python train.py --num_hidden_layers=21 --hidden_size=192 --num_attention_heads=3 --num_key_value_heads=3 --head_dim=64 --intermediate_size=768 --vocab_size=8192 --hidden_act="gelu" --norm="layernorm" --norm_place="pre" --norm_eps=1e-06 --positions="alibi" --qk_norm=true --attn_scale=0.151 --bias="all" --tie_word_embeddings=true --parallel_block=false --init="normal" --init_std_qkv=0.0361 --init_std_o=0.0361 --init_std_up=0.0361 --init_std_down=0.0361 --optimizer="adam_atan2" --learning_rate=0.00191 --lr_mult_qkv=0.7 --beta1=0.9 --beta2=0.99 --lr_head=0.00826 --max_grad_norm=1.0 --warmup_steps=233 --schedule="wsd" --decay_fraction=0.344 --decay_shape="linear" --final_lr_fraction=0.0 --batch_tokens=32768 --max_seq_len=512 --doc_mask=true --train_tokens=376300000 --max_steps=11484 --dataset="wikipedia_en"
MLP neurons of a small language model. Each row is named by its layer, matrix (up: input weights) and neuron, and shows model dimensions 0-191. Each number is 500 + 50 x the weight over its row's rms, rounded and kept within 0 to 999. Numbers have three digits each.
After each neuron's rows, "fires on" lists the tokens most often at its 100 highest values on Wikipedia text that the model never trained on.

L9.up133:545499471504421579536466488576529453427533536488493561410391480528517504504499407561573581579491553595481505412521499476476416491473494494513402454491497524554470487485443489451538493506489477533484521453485507535496633449467541542552442457444516561457494502415498468526550549440510512536546570471503413581471526442448598602604543509402533507528525453530587585549483450513493478528466535442531523524424506486356522449563474536506502475556508554536496553408557486438502382608549490574502482569491537512513529414460401477390533517450531522517402482482526542435465472518460473494
fires on: " e", "E", "O", " en", " o", "ca"

L11.up200:461479471542551579510465406541391524595507515509422420469418504514438457506413529483511488605554515520582572499551468526361512556479527503516473423454496521489426409520552633461478525582453521495555518517546465550577582507528552463521444474485497581498512410459472489440466615524618524437507425436527419558474485525545443482528443455467520477489504515502590492472516459556510467480505425600497582568544522453546499592595409491500425473490445497484501475467471522472557428554538505550533521523556479509437528428502540447399523444467474525554513449445502532442532486458429449528
fires on: ",", " (", " and", "now"

L9.up495:457437393558491586576454562558541562592473499547581574498493506360489482506453382468521519549501469521535510391559476551476429529486551509573465487400486586569526444449496585526567448425524509591578459523450541446526401433486468483552422558538484498507527392562538533458440545505574506463555498578442520466519479452518434511464551479406493545510464512493516521479492523455475391494565521532473523582445401525493485475567476515542505530510520526556468479516582514478512458500480456504436506495578544534486396413534466557488498534561554454469424598513477522588570444479455491476
fires on: " be", "ly", " ple", " mass", " car", " ne"

L6.up552:396482551616488499396446592493540523499565576499517459456521592471512499407459518516528448461480543597454524508543481481487545475597496478552429498515498481572550407537478602463500503399494468365456414467434554629542476451471569452460471583593593471514530451491458487489541482490471545425467422514560444506506444563530566573495532557463442534518510488525523456487504613537475479552501553536488533421506617481554530531482477544457505533541490592423428499510487515470479455490520539539443527473564532519405449430414507497599544518559488515471460543484517565437519469494518475574
fires on: ":", ".", " is", " was", "-", " the"

L9.up354:505388618522478520517477529572568461492434568511443426551453509526482497572489418461482434569515595501528506493505462521482457493519487457554553445463501483482522483481582536573530524521455453522480512512456602420586520526461497466548545479518486560431529451510508464425490477582457475482422436497501507551484471490612504562536572552409467564507456454516511524502463453457528450585437517548517531444518416432569455594466456509491447488562562596438515499494656539497552442462498452539494567479603465529433437510453440471473562384520439476443418437578504453575421444487581465533
fires on: " \"", " to", "T", " for", " called", "\""

L4.up634:417523462519506525524498497569554558508468486473451543599524531550376465523525488498550436538510577496461483400523538427440513533481395586480588457465505479461514435546473497478458505512507442462629435492517466560539507604596462483516513537524441528435419403438514505510458549507442546461481511400478391436442547584557500531469509511478528536404531473562569484543525413532449452532467455484534604516504456429469472506458508510491549512440453517455554567529524506496578440453527427584549574448492537530405526560584565482613550521484509503397479487558447441453531424428504522492
fires on: " to", " and", " –", "–", " on"

L4.up448:531628501529468521458532521554533571482543512545506486519491453452505529475459461539508533551504539441496523467486648594453475486495455486543471396535443540622544529513545488529458454511445515524429460470508464510542616498470499458578522468432423534485531556514501447461470526480516525504490486492445510576479559481468524450509435499389458460362502552491494511568474545507466430564564598470490456567543372390525508574514464521553575505470422591420454519597498465485565436603509373552512505506532547506547365558463432504540487504477494500484408495512432509548501508434564502537
fires on: " Mi", " in", " as", " Ni", " by", " at"

L8.up57:514433445452493537459494480531447512560460506523535539498529543461440544438526510539500515527497474477493556397485481445547464485507461529491509428408464581473521470563375608550527484554551509518511563453430472485574501380557485458484494492522593489471596422459536464505413533510506562519552497496436418444528461483518498602467490489491516627548558456516465644475497511412524481540524476491494443493488438549482444539634532527482469557486538552480417497535457458458470525469508461497473475507647484643460461480506505505583569498506609485464439564554496513554467469477402406407
fires on: " time", " length", " mass", " short", " end", " ple"

L4.up714:510519574442482484561417548491638508506483508497381567522489528356494419533537510510585505573440469523508550368488525516524473463516482486510470573531519472557636527510507516532502484578462485527532558494476438523647507572530443507464484537461505565459496458477545570485449504485526504452516489544418467575477416520495529470498462486461579606410537521536514452551488478482494466520494491457397507472522505451508485473497494520456475524509416560398457443516399472461520563488666494557532521428493644488474429417547473536546507507546563462507495562452573482502439478426471537513
fires on: " to", ":", " of", " ref", " aff", " $"

L12.up129:538506508510444513508499574602516515459462569457433502550421461481536474501481404486541582527596569551520422499439488512404520461534498409468642365471486386528480491500494469456475435546481517574426452507408400494514578511543467479548459515626497503461563450519519529447488508504497542489452530406485467494495481396559537508466510450435521586441422469546514510499448504539462413509495472531491568567527406486521488585541413454591437436503551577404575483546578535511545472566488468505440526481524554549480499534527521547508477468575447525500421473481531537523564474455553435560
fires on: " to", " into", " with"

L9.up374:422538406487484505564544484564536555574490583465471519577451497461466593432518518523483560516481476449501437445513518493413527471368475577494581530473496451540524428392512444501604439454534527588586457431525579568650443531517569482424539500513552498527439421505495480436451541495486517477541516467497366480493590573560510499396561481482541500443496524499499510543451520496445485557504515538494474541536488370456500604574509514556549522480515596511508489582533469447524410572556449480500504553459514545457498493529480556461497483484416455401491437486563493489535463443535559495
fires on: " on", " On", "/", " to"

L3.up464:378560474482472482415475541539501507513518558534444574499443542459470510539490494518527497496611554481520528454526588419475454514500428567527496495533490419515593520398429460485465518522439529448555481357420487561461483500559535562466494518369542497581495409422435513478599555479537541492388516432562560566550550481550463497529517487490514526459500567539530523512471519432498473529401527483516530527486502543400509619536467481477477532493464592382470498554440514469455458498517471552514509511474595619419513507447502514495544432498570452499456449504455474519357454502521537575
fires on: ":", " over", " in", " on", " the"

L3.up18:470457552574475511466513588492508508483424598603411481484450465400395446441525420609503542462637485399489523420565586472362545517479491500498451484502432596490488409493542490518445482505499473493552544426467507516469569586449448412424513477513449542463487546510552529450474545488528503496493472480511460533522474481591552478536459441410560464487512530494556564523553563480527476502545550438509499462537383489552517490563436498522474480464412540422442572537577513504513498629554524590490498381542568476559491504533482505508470470521460494506481399471480531565523499465542475450
fires on: " of", "=", " in", " at"

L4.up360:488418598537483473493494578436428484494399546499370500553530545449570484507525453569549487613541504521454509458560533555487368574576530495537548568442465457481555529543510549556583467464555541451506616456512504560563579512503498492530442457547549404442505497542440545533461474488449453405536502549485538537500429518440510570545485510445508561505526499605500454501508459502517482477442459517454413492550508468519471470492475503560448483507500522477575417497472433475415560525572518603531435403495591548397440520531479522458526407607499544506530512430450548465494395507451467464
fires on: " of", ":", " as", " called", "е", " to"

L8.up33:462497454494497387507511415520536486468561566452482554485475542422435409469532518523538494473590470592491499474556581507445548447493510446531438495489489422593417456541419545543478445460477509462489442470534619481514481482518478382455448550426595495514546527440504472517521463486447540480543424515521411495499444546520524515553542568397483513479528476514540493525482535517552448479554539505556607473533526510521518566537517420460470479569450578363469555603547475463521468544518516528513479413594554552441425465501447457645517461557481582425423601443470487519427533513533495473
fires on: "-", "°", " opp", ":"

L3.up25:509471466605499486495502473521630575495526552511502518509511588524456504474428490532462431486545461544451526511513544492551463478537445501571539459454491489474478501525498469498503529551483448450512420460447590495509470429496616451437364558502550423506553473502525542498523504498485549436394502471486476578449593526537532506487515550467537569479447463493542530507523558514440532582495592524513559469570474531539550597434531477485498516489545604369550560553423413453562473542466491594561507481582544522382487366454444435518601482402539598457464514554432435491511556472531478492
fires on: ":", "-", " .", ".", " \""

L2.up302:561518426597513471533496565511499568546457524563539481509493451513497539571504470525556443598572553466557532493451527506489464465537511488526485482513408547446520457458455509572515534468530516613451535451444497538515544563418478504616560523452443483479500493587487496531480466443545577439472392525474483417487489508457545458558504396477464465417563563511533511513464510503388483550394535536437446576552466400554471530468535516609579494493425587521492499551557461440464468596510497480551566536560478485443451485548473404452518411548511539468373568470512421515529519371496480442
fires on: " Gu", " Hu", " Ku", " Ni", " Mi", " Ken"

L4.up541:439552468512409424391494527607475445506517553474412530497502549488554534464463458501586450595513539423568542479544565568415487524568367531569413508486590500516532498420515470586424560475463557524460509476414498507516554472481512466549541550536485474439546473484473579425486549545495504436516418433505411515549452505505556405514404482462450428419450545571592430580470529543530470535567522539467475472503505466420488541429459544581473540574518532510489486499546521480518435636493471504530525462505538518513353526550515496510424433516491543461518520519543572500495542465544448499
fires on: " by", " in", " is", ","

L6.up104:495454515608494440555521517450532486481480551576418450413452507384559482531528444534536554557490439507444490478537553549380517515542506523528521432558478522534443438594446617545534485496527419512484530425442564458537534567539508409528447534508484486537551504522493496558487455518431412427626501487434563526462479515501578566501540522475591548490571469536518504512383466574514419531609478494529449462511483471438483631528520424570403512523486469545492456487487482491449480556518483539521489457466544486454503472548482474569606492554404506421490519424439475460532398487543480407
fires on: " including", " such", " as", ":"

L5.up53:557528506505500590602506476480510573457457645496513488477489494470475522420399495558566575473573536530490458401465528508447470497579485494524521366446545538551405539485571469560522484646491532535465479441416507515549572530433498475442553421499450548515604543491499532473560557533489530519485570431510481527543534456484453518486379476540512466470433608504589517497497523490459473540542609446432449546450464391425472557520469503478521486491487559429473519483570510482572415508474473511501433469498594516413496534568397510544566489482498524519498448415459511468513450516540449436
fires on: " during", " in", " at", " During", "During", " Ac"

L8.up245:554528469459461456434548529569522541426513530466384554413412556468466617551494483518548518450502500507480524447565566511448519511481513438555464548422505518435547539537555547468554528481435423481600530521474468543553577566513403588581475533431455491508520503555461524432462508609562433518460497555458503544386429470600470539565508480404452548469533497516470519490522399585422463489583471510441573525527509437486518478486555496561471521400485533511503511617461447464532450454498449531518571526436431510508445423499470517448522541526555550444353512493549518473431482470470476542
fires on: " Li", " also", " el", "ui", " del"

L4.up542:470453526529391496521469543480474530495336530524505389599556490490428413517472460556531524541464500557488534445495549549493359528597521455505529450434466521518477479453497519522622417512467513452554563507526465497494550499493429471477495527486509477473595527537457457448465497534543529475513540465426476548525471572483539551497405525386514518512613529596574474518549491483528514520564516453452484483406522472570458519511593475472568449446568541490424560572510506459382528423547452485468460477604618513553427549479479471568470462564494553487525575510544535465478486459481465398
fires on: "\n\n", ":", "=", " at", " of"

L12.up563:470441525513436492544493486493475463438500536565525448382564553501462489451525520507517575613499417568493450463531504564385456544427498466443468436457505610540450512530543577597519527417432519553558549527535489466536526543391452515537450496474549548543509492441554487408464524558570564428547479501567442578514446448478483416599398547387538383488477494491533547540501459514421515507538400488436498512541546516591402518579470419506503516445556481592410494513550521474559417543566484517493473482576544499480485480460425521480453524527516551558516521406489511468478471486511501529
fires on: ",", "s", " (", " Company", " Corporation", ")"

L2.up88:511527471444422561589576458524495502469521515478475566542464563502417608479488461488489465458580571581522398454477539561484518486436494539618569550512522417556539553470433540570604487451416487488522490399449513573517483450536461555521517462448563484588484461476420512516419574463463537571397500512460453563400535548618549535517532471506512535548463504516533569538514436565454444577456456463453601510497496473386454479463584552582434500491542535535568523527487454464443411468488428484580526455480470511508398493479469437450525558533510518446459503472517478491449482449567473535
fires on: " su", "pp", "ui", " del", "ss", "des"

L9.up113:527460476563474459479449611586494572499463587485424474417440470502579526514485496473517544555419552552457393535545540450491389505535556463510552499481509508543532553480422635542603437466481460504516534453508540521581475484449533449472575513436498573516475460386502546468566471493498543440544391505492448543496426544607517482566495510398489552538533460517505479513485478449456397526449510600418507486425477489566433540648502501468552578496492581468581484482473541444481479542489427462499466558546526516501434480516447437519436565541458591503474566507538473501472466548537493423
fires on: " Ne", " ste", ":", " ec", " ge", " bo"

L6.up114:478504448535470588485486517521433490480536501512483558424490443494426550522469477526620507551489599579526534444536570518408485504466480618529461447419509497539428519633528598484527450453522499438478464487455453567545547456424545568508451506420521523437436471428382476547475531531533523497441508486492501461476445549572541528472553437478549503499511562513605498418443507506451487529596489556571560563506528498392448455532490485588502476493516544481511544469524493443519478550462550539569495465542496515559520509454429549561542502434492612536390400473375546405462476573441543483
fires on: "O", "lo", "ca", " Ve"

L5.up192:466463478424534532495474538570474558496503542541468499515399547514487521622525494455517444519545545402554505419545602550460462434374561572489544523493515441532513454405545515547442518473455479516580524433479493609606502511651509507546521406456442541483564450467564535486535572465484517493541450401528475456481517547552470554450486478450590479398456504543534551575529464544430549501487480515457468561471438440385435591496512480550500504516532579474450496524461502475530461588530445483550515479416574557437474536524480491554508505499539513475376474469492433468533575435522536432
fires on: " and", " in", " on", " to"

L17.up222:530539500444482516522513525546501502431430547429540487525462478428477551490453506504466446585521515569520566508562474549457556522537434406526616505485406501461497426473486518533475416463494548542438450480435435491571537460547496512517492517586511577490524397480588552456483619518490504428401542405473556461498463483492446404458572467450562534497449496564504509505456506574381376532532535509470567541555462432431473604535518475471526488494529604488562531592574527501469549550501511506480483439518511522419500546454503526591418423640466547447522448487519477512453455550574436489
fires on: " on", " of", " among", " to", " under"